config = dict(
    num_key_value_heads=6,
    intermediate_size=256,
    hidden_act='swiglu',
    qk_norm=False,
    attn_scale=0.177,
    init_std_qkv=0.0637,
    init_std_o=0.0,
    init_std_up=0.0637,
    lr_mult_down=0.7,
    max_grad_norm=1.0,
    max_seq_len=1024,
    doc_mask=False,
    train_tokens=239800000,
)
MLP neurons of a small language model. Each row is named by its layer, matrix (gate and up: input weights; down: output weights) and neuron, and shows model dimensions 48-175. Each number is 200 + 30 x the weight over its row's rms, rounded and kept within 0 to 999. A neuron's up and down rows have the sign that makes its largest values positive.
Before each neuron's rows, "fires before" lists the tokens most often just after its 100 highest values on Wikipedia text that the model never trained on; "fires on" lists the tokens most often at its 100 highest values on Wikipedia text that the model never trained on. A number after a token or word is its count.

fires before: " of" 27, " It" 8, "\n\n" 6, " The" 6, " in" 4, " was" 4
fires on: "." 29, " part" 13, " which" 8, " population" 5
L9.gate170,201,214,207,228,180,227,180,158,202,180,243,233,191,230,209,248,189,163,212,207,184,230,225,241,193,197,132,206,200,187,235,267,199,223,134,230,211,182,207,194,181,204,192,201,203,221,213,241,186,173,203,202,177,212,248,238,182,264,217,187,198,202,228,213,280,203,238,183,196,217,242,222,196,157,197,186,189,206,250,235,131,182,230,181,224,182,246,224,187,165,147,132,198,158,208,202,228,198,222,194,209,195,216,214,218,234,211,169,149,218,213,185,192,157,201,134,197,228,200,150,185,139,228,213,200,200,247,237
L9.up170,232,180,191,186,167,149,155,237,226,225,197,241,158,207,263,202,202,204,243,207,173,253,279,217,171,196,187,189,203,140,165,189,260,209,190,224,220,175,201,198,175,198,177,164,194,172,166,224,238,219,224,208,225,220,221,205,184,196,147,196,208,210,220,200,230,257,219,186,181,195,193,212,169,228,195,223,217,274,272,215,168,182,226,141,179,198,281,225,203,181,199,179,168,212,226,167,220,158,195,221,215,193,232,185,172,190,182,145,221,188,230,241,220,198,201,182,184,236,153,143,249,188,215,222,181,173,240,253
L9.down170,225,186,214,198,249,183,216,237,227,212,246,180,183,185,198,266,218,198,189,188,186,186,191,211,168,210,205,205,154,231,231,191,174,211,297,218,245,190,198,198,232,133,235,193,159,224,193,250,143,159,196,172,161,206,207,200,202,195,191,172,204,252,249,154,243,213,220,247,180,195,146,214,261,178,255,225,171,226,217,168,152,201,183,237,190,148,190,147,210,199,202,189,217,239,216,230,217,233,191,212,199,205,195,181,234,189,210,177,236,220,235,204,119,245,193,180,170,193,200,155,267,237,193,188,118,206,257,163

fires before: " the" 38, "qu" 7, " which" 5, " his" 4
fires on: " of" 76, "-" 7, "i" 7
L9.gate185,213,150,137,193,190,193,224,238,188,194,199,161,178,208,239,169,138,171,216,222,170,168,210,264,191,182,202,168,198,174,210,184,213,176,164,247,188,209,221,204,204,214,182,114,245,142,230,206,181,202,217,214,106,217,225,231,176,121,138,227,217,181,214,164,171,201,204,194,224,188,196,209,193,213,225,251,181,219,219,169,178,182,170,189,198,233,216,171,186,189,191,268,209,247,163,235,210,216,158,237,201,214,194,224,200,173,210,140,220,172,208,169,212,192,164,168,163,218,150,149,202,261,185,218,173,213,220,218
L9.up185,204,173,195,226,206,235,228,253,226,157,266,153,206,260,216,227,213,160,210,174,191,191,216,259,190,210,252,141,189,277,245,194,209,182,219,181,153,192,195,220,183,180,183,222,161,207,128,186,216,220,189,154,211,155,188,216,156,194,199,164,231,173,185,194,206,149,170,198,183,214,193,181,132,227,222,229,168,222,197,249,210,192,201,209,226,226,170,224,171,234,214,193,162,188,202,212,149,195,205,162,204,184,169,218,194,239,180,165,188,139,215,235,216,179,205,208,200,243,200,173,229,215,119,155,264,176,180,171
L9.down185,258,205,219,180,167,245,221,219,183,276,200,250,210,204,175,228,199,246,231,196,193,222,161,197,203,180,180,201,197,195,145,168,187,160,225,193,195,208,226,179,198,180,205,143,196,232,258,162,219,175,228,180,109,208,145,215,211,204,174,269,201,198,253,214,165,227,198,186,209,223,216,220,232,170,200,179,219,227,261,178,174,212,170,194,252,128,221,166,223,212,171,234,227,234,243,182,190,177,191,243,274,163,189,170,208,181,160,185,261,207,200,176,286,248,179,130,191,173,204,248,178,225,210,246,201,205,199,195

fires before: "-" 67, "\n" 31
fires on: "|" 97
L4.gate33,199,232,176,187,221,198,175,187,182,186,240,181,167,162,208,165,226,172,243,192,185,210,219,150,208,190,203,209,186,199,151,203,190,240,168,147,158,236,192,174,175,185,216,174,212,210,221,210,217,171,152,220,205,206,181,183,187,201,236,210,192,206,235,222,234,210,187,178,159,183,247,210,182,183,222,194,225,196,179,231,172,217,237,205,146,158,211,203,199,182,215,220,222,182,188,184,217,242,200,201,237,195,260,178,205,196,216,226,206,156,222,212,219,177,123,246,187,187,189,183,202,201,234,214,208,211,176,166
L4.up33,207,214,180,188,130,196,219,216,201,217,263,191,216,168,170,176,220,181,175,218,192,199,154,218,200,207,224,215,146,252,181,185,173,208,295,168,209,237,233,174,168,207,154,224,228,171,184,214,201,189,192,179,191,181,216,253,198,189,161,243,204,205,228,234,214,240,155,233,173,155,239,182,180,174,165,178,246,232,194,199,248,208,208,207,177,214,191,180,162,172,225,262,226,174,233,180,240,299,148,197,178,176,214,197,172,205,249,216,191,206,257,215,229,170,183,190,245,186,215,263,185,205,172,217,197,208,189,240
L4.down33,204,189,197,211,152,170,210,222,182,158,239,179,219,155,163,148,241,208,137,190,157,218,193,233,208,239,192,243,164,239,214,226,213,156,232,197,230,198,190,217,184,172,169,225,277,211,210,197,150,208,179,193,212,216,247,173,199,157,208,245,185,175,185,232,226,213,189,281,174,184,203,109,202,211,204,169,197,159,189,170,196,193,188,186,175,180,191,174,161,207,215,242,209,216,242,197,238,212,194,207,229,172,192,185,170,173,234,252,204,193,236,230,259,212,195,226,211,169,207,219,203,235,125,182,212,211,183,236

fires before: "=" 83, ">" 6, "ST" 5
fires on: "=" 91, "CE" 5, " =" 4
L9.gate210,151,181,252,186,148,186,203,185,181,190,215,217,170,217,203,215,191,190,173,166,214,186,230,246,174,198,241,200,205,171,235,182,247,174,168,192,216,152,203,183,185,185,154,217,186,214,236,260,208,226,213,282,229,202,180,235,188,219,256,154,163,164,249,194,162,229,212,165,217,189,199,196,214,179,220,225,151,244,166,227,221,116,229,229,205,200,227,244,171,165,179,153,181,231,201,201,214,190,113,156,182,217,232,200,206,179,206,252,188,235,166,220,223,175,199,188,203,137,220,159,155,171,179,225,242,234,207,171
L9.up210,232,232,218,185,172,203,188,214,241,230,165,221,148,225,225,211,225,188,219,199,214,181,223,246,204,177,183,188,212,239,223,120,241,180,193,258,185,220,182,197,192,233,183,220,151,244,242,239,219,177,210,206,259,212,253,208,174,264,224,170,182,210,250,145,226,230,247,212,189,196,185,151,223,162,219,168,200,204,219,231,154,184,167,247,190,208,211,220,191,164,201,211,218,230,235,176,165,236,198,201,203,200,215,233,157,214,181,231,172,239,210,214,167,187,224,218,229,191,214,221,185,199,225,210,169,220,159,156
L9.down210,254,176,162,193,245,195,208,149,214,211,200,142,173,219,198,163,205,183,185,181,203,233,201,233,214,193,172,157,202,229,219,220,246,218,158,192,231,208,176,184,165,179,212,183,227,173,173,119,209,218,208,234,238,196,248,179,169,229,210,221,211,216,186,259,171,240,161,202,174,223,219,218,190,187,231,221,216,252,200,264,262,176,176,199,184,217,153,173,216,167,219,222,206,149,239,182,202,151,257,265,168,192,180,215,236,217,215,229,137,199,191,257,221,161,173,206,207,232,225,210,210,162,178,262,199,181,217,216

fires before: "\n\n" 31, " He" 18, " The" 8
fires on: "." 68, "\"" 29
L9.gate178,211,191,202,182,195,177,188,216,198,269,219,233,250,233,139,191,212,187,202,243,246,196,188,171,152,211,182,219,255,204,190,189,234,167,207,213,242,240,204,196,205,161,234,130,162,234,165,173,181,188,261,198,165,228,198,191,217,170,189,210,179,227,189,213,204,267,202,217,176,155,148,203,258,124,212,227,210,193,204,222,198,173,171,132,220,223,207,205,173,228,246,286,201,203,148,200,212,203,185,182,248,179,203,218,246,186,210,206,204,169,213,173,161,171,234,233,188,186,225,150,146,203,222,237,255,261,227,219
L9.up178,210,173,232,245,176,215,190,214,195,254,221,177,202,188,249,198,242,226,195,216,235,226,206,165,220,204,180,253,234,190,181,163,225,168,178,213,236,194,221,190,179,190,270,221,215,142,190,195,265,262,224,190,198,214,238,178,215,160,193,259,194,204,151,209,202,233,182,148,243,150,188,229,125,168,262,224,207,191,198,205,201,221,208,217,233,194,244,282,164,225,188,182,213,195,215,190,199,226,221,169,201,183,212,222,160,263,202,196,233,203,199,188,170,174,214,215,185,206,160,117,163,220,204,200,211,234,277,203
L9.down178,265,208,235,234,179,190,149,187,206,192,172,219,186,228,173,233,148,146,193,213,222,199,194,163,216,196,203,212,241,131,171,232,183,231,171,165,204,232,170,243,138,184,269,219,182,211,186,255,231,142,141,219,179,157,245,206,234,198,246,132,162,184,238,245,158,193,247,212,171,178,198,169,187,222,234,207,154,245,143,161,188,232,189,176,205,205,188,187,174,163,168,229,238,244,211,229,204,225,144,193,178,193,200,212,221,210,242,211,155,179,188,198,153,184,199,207,219,202,188,220,225,185,203,204,189,239,218,194

fires before: "-" 79, "|" 4
fires on: "\n" 97
L4.gate71,229,191,221,226,206,209,192,223,182,173,135,196,145,261,235,160,182,201,206,241,248,217,253,243,244,161,197,203,151,222,179,224,254,195,221,218,135,223,197,178,212,198,224,139,223,251,205,162,197,185,240,209,197,194,181,225,183,186,167,204,220,226,168,147,158,200,186,248,184,212,174,217,138,214,217,207,162,189,239,170,218,165,207,182,180,225,177,196,171,205,227,211,207,247,180,170,170,241,126,173,192,224,205,247,149,180,163,211,199,164,191,166,247,118,170,183,194,187,160,170,171,209,161,187,157,205,222,179
L4.up71,182,255,229,213,184,212,149,227,228,189,170,136,169,181,216,213,168,201,233,242,186,243,173,168,208,235,144,152,201,216,186,190,235,188,265,215,197,213,167,212,247,168,176,173,172,224,222,191,224,206,160,202,205,187,259,221,238,174,203,205,115,215,204,198,178,166,162,168,172,192,221,170,201,190,181,170,228,211,208,208,193,190,229,203,221,180,199,196,217,221,214,195,226,239,231,180,166,214,215,233,227,196,209,194,232,198,194,184,159,244,223,225,220,191,170,173,163,212,188,237,226,224,185,202,176,178,166,215
L4.down71,205,204,232,191,170,196,216,237,250,179,218,166,197,172,198,227,154,183,214,190,160,228,168,150,192,218,207,251,141,195,208,177,251,181,178,216,237,237,190,162,245,202,164,212,187,195,226,186,225,210,181,170,133,200,286,139,196,164,202,198,158,215,172,170,177,225,198,207,157,108,191,154,202,193,234,122,220,179,155,211,240,232,243,232,209,222,221,250,215,182,273,207,202,215,198,210,196,182,194,196,202,132,207,182,197,204,193,211,187,190,157,215,164,190,209,173,200,184,197,188,201,210,227,201,137,199,136,211

fires before: "6" 18, "0" 16, "1" 15, "4" 6, "2" 6, "3" 5
fires on: "–" 68, "-" 11, "/" 6, "'" 5
L9.gate31,197,211,223,218,246,242,184,232,216,199,162,186,223,245,204,185,258,187,198,169,208,201,216,244,182,219,277,206,147,193,207,197,200,220,227,243,172,255,195,169,172,193,184,171,176,120,177,213,168,168,203,251,208,191,181,239,149,239,178,176,221,199,200,243,192,205,172,256,251,210,200,154,207,158,212,210,157,176,217,204,191,197,202,177,216,201,189,157,182,166,176,198,199,137,199,239,156,209,152,172,235,171,208,186,224,213,216,195,284,163,182,227,202,201,233,196,235,190,166,214,240,248,187,161,231,201,212,246
L9.up31,195,175,240,182,201,151,232,230,179,186,205,182,196,194,244,230,229,151,202,157,199,218,219,180,212,185,164,228,188,206,202,228,188,236,240,216,143,213,138,164,155,173,208,205,219,136,220,257,213,232,202,279,167,164,219,213,234,223,188,190,223,188,191,247,221,213,183,289,218,209,199,169,168,186,197,192,211,201,258,201,226,167,207,211,217,220,191,177,192,183,239,256,220,144,204,229,201,186,232,240,176,162,232,199,209,205,218,204,234,139,242,200,164,257,229,210,178,205,121,231,163,240,199,180,200,197,178,167
L9.down31,240,152,209,179,185,183,232,220,213,218,234,213,204,177,150,190,215,183,223,184,241,223,160,209,203,190,213,255,197,200,225,184,197,213,199,225,177,187,177,226,249,179,217,192,178,267,231,165,163,201,171,178,178,179,204,187,178,193,235,217,219,192,193,115,193,170,228,188,231,197,168,184,215,235,172,186,227,222,257,212,113,191,231,230,166,217,233,181,221,212,218,186,186,202,239,257,209,191,217,171,210,211,200,171,226,222,211,206,143,154,244,197,181,234,150,157,193,239,201,200,198,191,189,227,199,208,167,180

fires before: "=" 53, "," 6, "\n\n" 5, " and" 4
fires on: "=" 60, "st" 7
L9.gate220,206,169,182,298,221,207,226,242,217,234,183,192,197,227,174,171,152,207,197,226,172,219,211,178,231,155,216,182,261,179,219,240,194,117,214,237,167,196,203,190,161,153,243,179,203,195,233,238,143,186,228,219,222,194,210,187,215,187,181,181,242,215,234,139,207,182,184,157,188,175,230,186,150,174,200,186,224,184,203,132,176,161,196,223,209,138,244,225,229,213,150,154,226,227,191,206,208,185,223,151,187,205,237,223,208,214,212,244,178,200,228,132,157,217,214,221,193,185,204,148,180,198,222,217,232,209,200,215
L9.up220,206,194,242,209,199,220,195,225,199,167,214,161,234,226,208,170,161,193,141,242,184,220,159,171,237,232,158,231,134,233,170,194,241,228,226,218,206,231,183,194,236,181,223,236,233,196,158,194,223,213,203,206,189,228,192,182,191,219,183,197,191,222,237,191,236,261,142,164,243,234,196,233,213,222,213,154,192,143,177,211,251,158,132,208,239,174,191,211,183,200,190,200,226,278,197,230,214,227,159,220,213,198,223,230,205,200,147,195,212,222,227,205,201,214,222,226,203,188,218,175,177,172,184,228,209,255,202,208
L9.down220,213,258,211,220,209,200,214,171,185,191,219,211,193,194,194,191,169,209,126,188,196,153,177,188,214,137,167,152,143,207,183,260,241,170,210,196,198,189,216,141,186,259,185,199,188,203,279,182,215,178,248,191,191,200,201,197,240,214,197,193,200,201,207,189,236,251,180,247,180,187,226,218,223,216,210,196,160,221,203,238,237,189,204,206,199,245,245,218,251,220,217,160,141,243,205,201,147,156,237,190,220,215,251,270,146,179,209,170,172,213,157,207,187,190,135,238,165,174,208,235,171,197,239,201,215,249,249,191

fires before: "\n\n" 22, " He" 21, " In" 8, " She" 5
fires on: "." 90, ";" 4
L4.gate170,214,212,195,184,197,189,182,209,211,191,169,180,240,230,198,210,221,205,189,188,227,204,221,181,205,222,179,195,208,161,216,217,299,189,187,232,183,250,177,184,160,165,205,186,220,207,265,226,234,213,170,190,173,237,167,224,207,199,222,204,176,174,201,240,188,216,172,183,173,178,180,200,165,229,203,222,195,210,240,204,154,182,157,182,197,234,237,210,231,195,176,181,204,208,266,303,201,185,239,230,227,201,239,132,164,196,171,191,178,184,188,228,220,149,266,232,195,221,253,167,143,184,195,132,168,186,190,208
L4.up170,227,196,201,211,222,159,172,228,157,204,188,207,186,198,181,188,228,172,209,222,207,202,177,199,267,207,207,146,237,247,172,211,186,232,245,270,255,223,202,200,190,273,206,202,180,227,181,180,218,206,198,220,169,199,182,237,234,214,174,265,171,224,206,268,220,176,144,231,204,194,177,241,215,215,178,187,202,190,186,174,181,198,210,195,151,207,220,192,156,152,250,158,234,238,184,222,228,182,227,156,243,162,189,236,236,198,191,165,237,250,173,197,204,219,237,189,153,147,219,197,157,221,208,204,181,149,228,189
L4.down170,206,249,199,213,192,185,226,151,157,239,244,222,221,219,219,193,189,203,199,202,263,194,208,250,249,181,186,140,241,257,153,228,202,228,195,204,204,242,200,177,256,268,217,198,173,215,176,198,239,253,212,223,191,204,160,242,203,189,172,204,120,213,199,274,180,221,194,241,194,201,172,267,197,192,201,209,246,167,157,179,224,217,241,165,178,206,228,209,193,152,252,209,224,213,184,202,183,194,222,190,191,205,212,255,250,219,225,160,163,204,211,170,191,196,176,198,160,186,283,246,182,258,244,244,196,171,188,178

fires before: " |" 48, "|" 7, ")" 5, "," 4, "." 4
fires on: "2" 23, "3" 16, "\n" 12, "0" 11, "7" 7, "1" 5
L3.gate138,219,216,170,237,193,169,179,180,220,202,162,284,209,179,237,156,256,185,242,183,195,222,183,193,194,212,179,193,226,225,242,253,190,235,186,169,206,195,193,218,190,214,133,218,152,217,257,152,155,164,214,151,238,153,186,253,201,193,195,199,209,252,226,263,205,220,198,214,227,153,195,147,217,202,219,193,167,210,187,208,174,176,134,170,209,249,215,245,219,197,199,142,169,205,216,211,204,219,197,188,194,242,206,193,190,196,184,227,243,174,207,156,163,195,178,192,162,175,226,183,216,199,203,206,208,206,216,208
L3.up138,192,273,197,188,140,204,173,194,201,174,169,140,263,227,186,213,223,194,186,182,213,199,231,276,220,211,217,237,250,249,222,203,223,188,234,202,229,168,230,184,210,235,164,200,195,207,194,209,213,226,145,225,197,199,202,189,248,156,208,193,209,198,167,230,187,162,241,255,217,203,191,234,214,174,204,191,166,185,181,202,210,175,218,202,231,189,230,237,201,206,198,231,233,179,193,207,172,144,278,206,244,209,164,145,191,173,184,186,249,172,144,164,191,174,236,202,234,227,170,205,199,166,194,208,184,151,259,197
L3.down138,220,309,228,181,168,202,163,211,227,201,153,237,224,172,192,219,254,202,179,188,223,194,230,285,223,261,217,212,249,246,213,219,165,221,200,208,240,146,231,178,212,188,192,201,189,210,200,196,201,184,192,208,189,179,236,184,197,162,208,207,170,198,159,207,189,165,217,183,221,185,207,235,218,197,160,169,207,239,192,228,192,165,191,199,270,207,225,297,241,232,192,165,199,168,195,187,174,148,220,211,197,204,141,143,219,192,202,205,223,168,157,138,182,198,216,217,201,244,185,174,205,195,194,187,162,169,267,249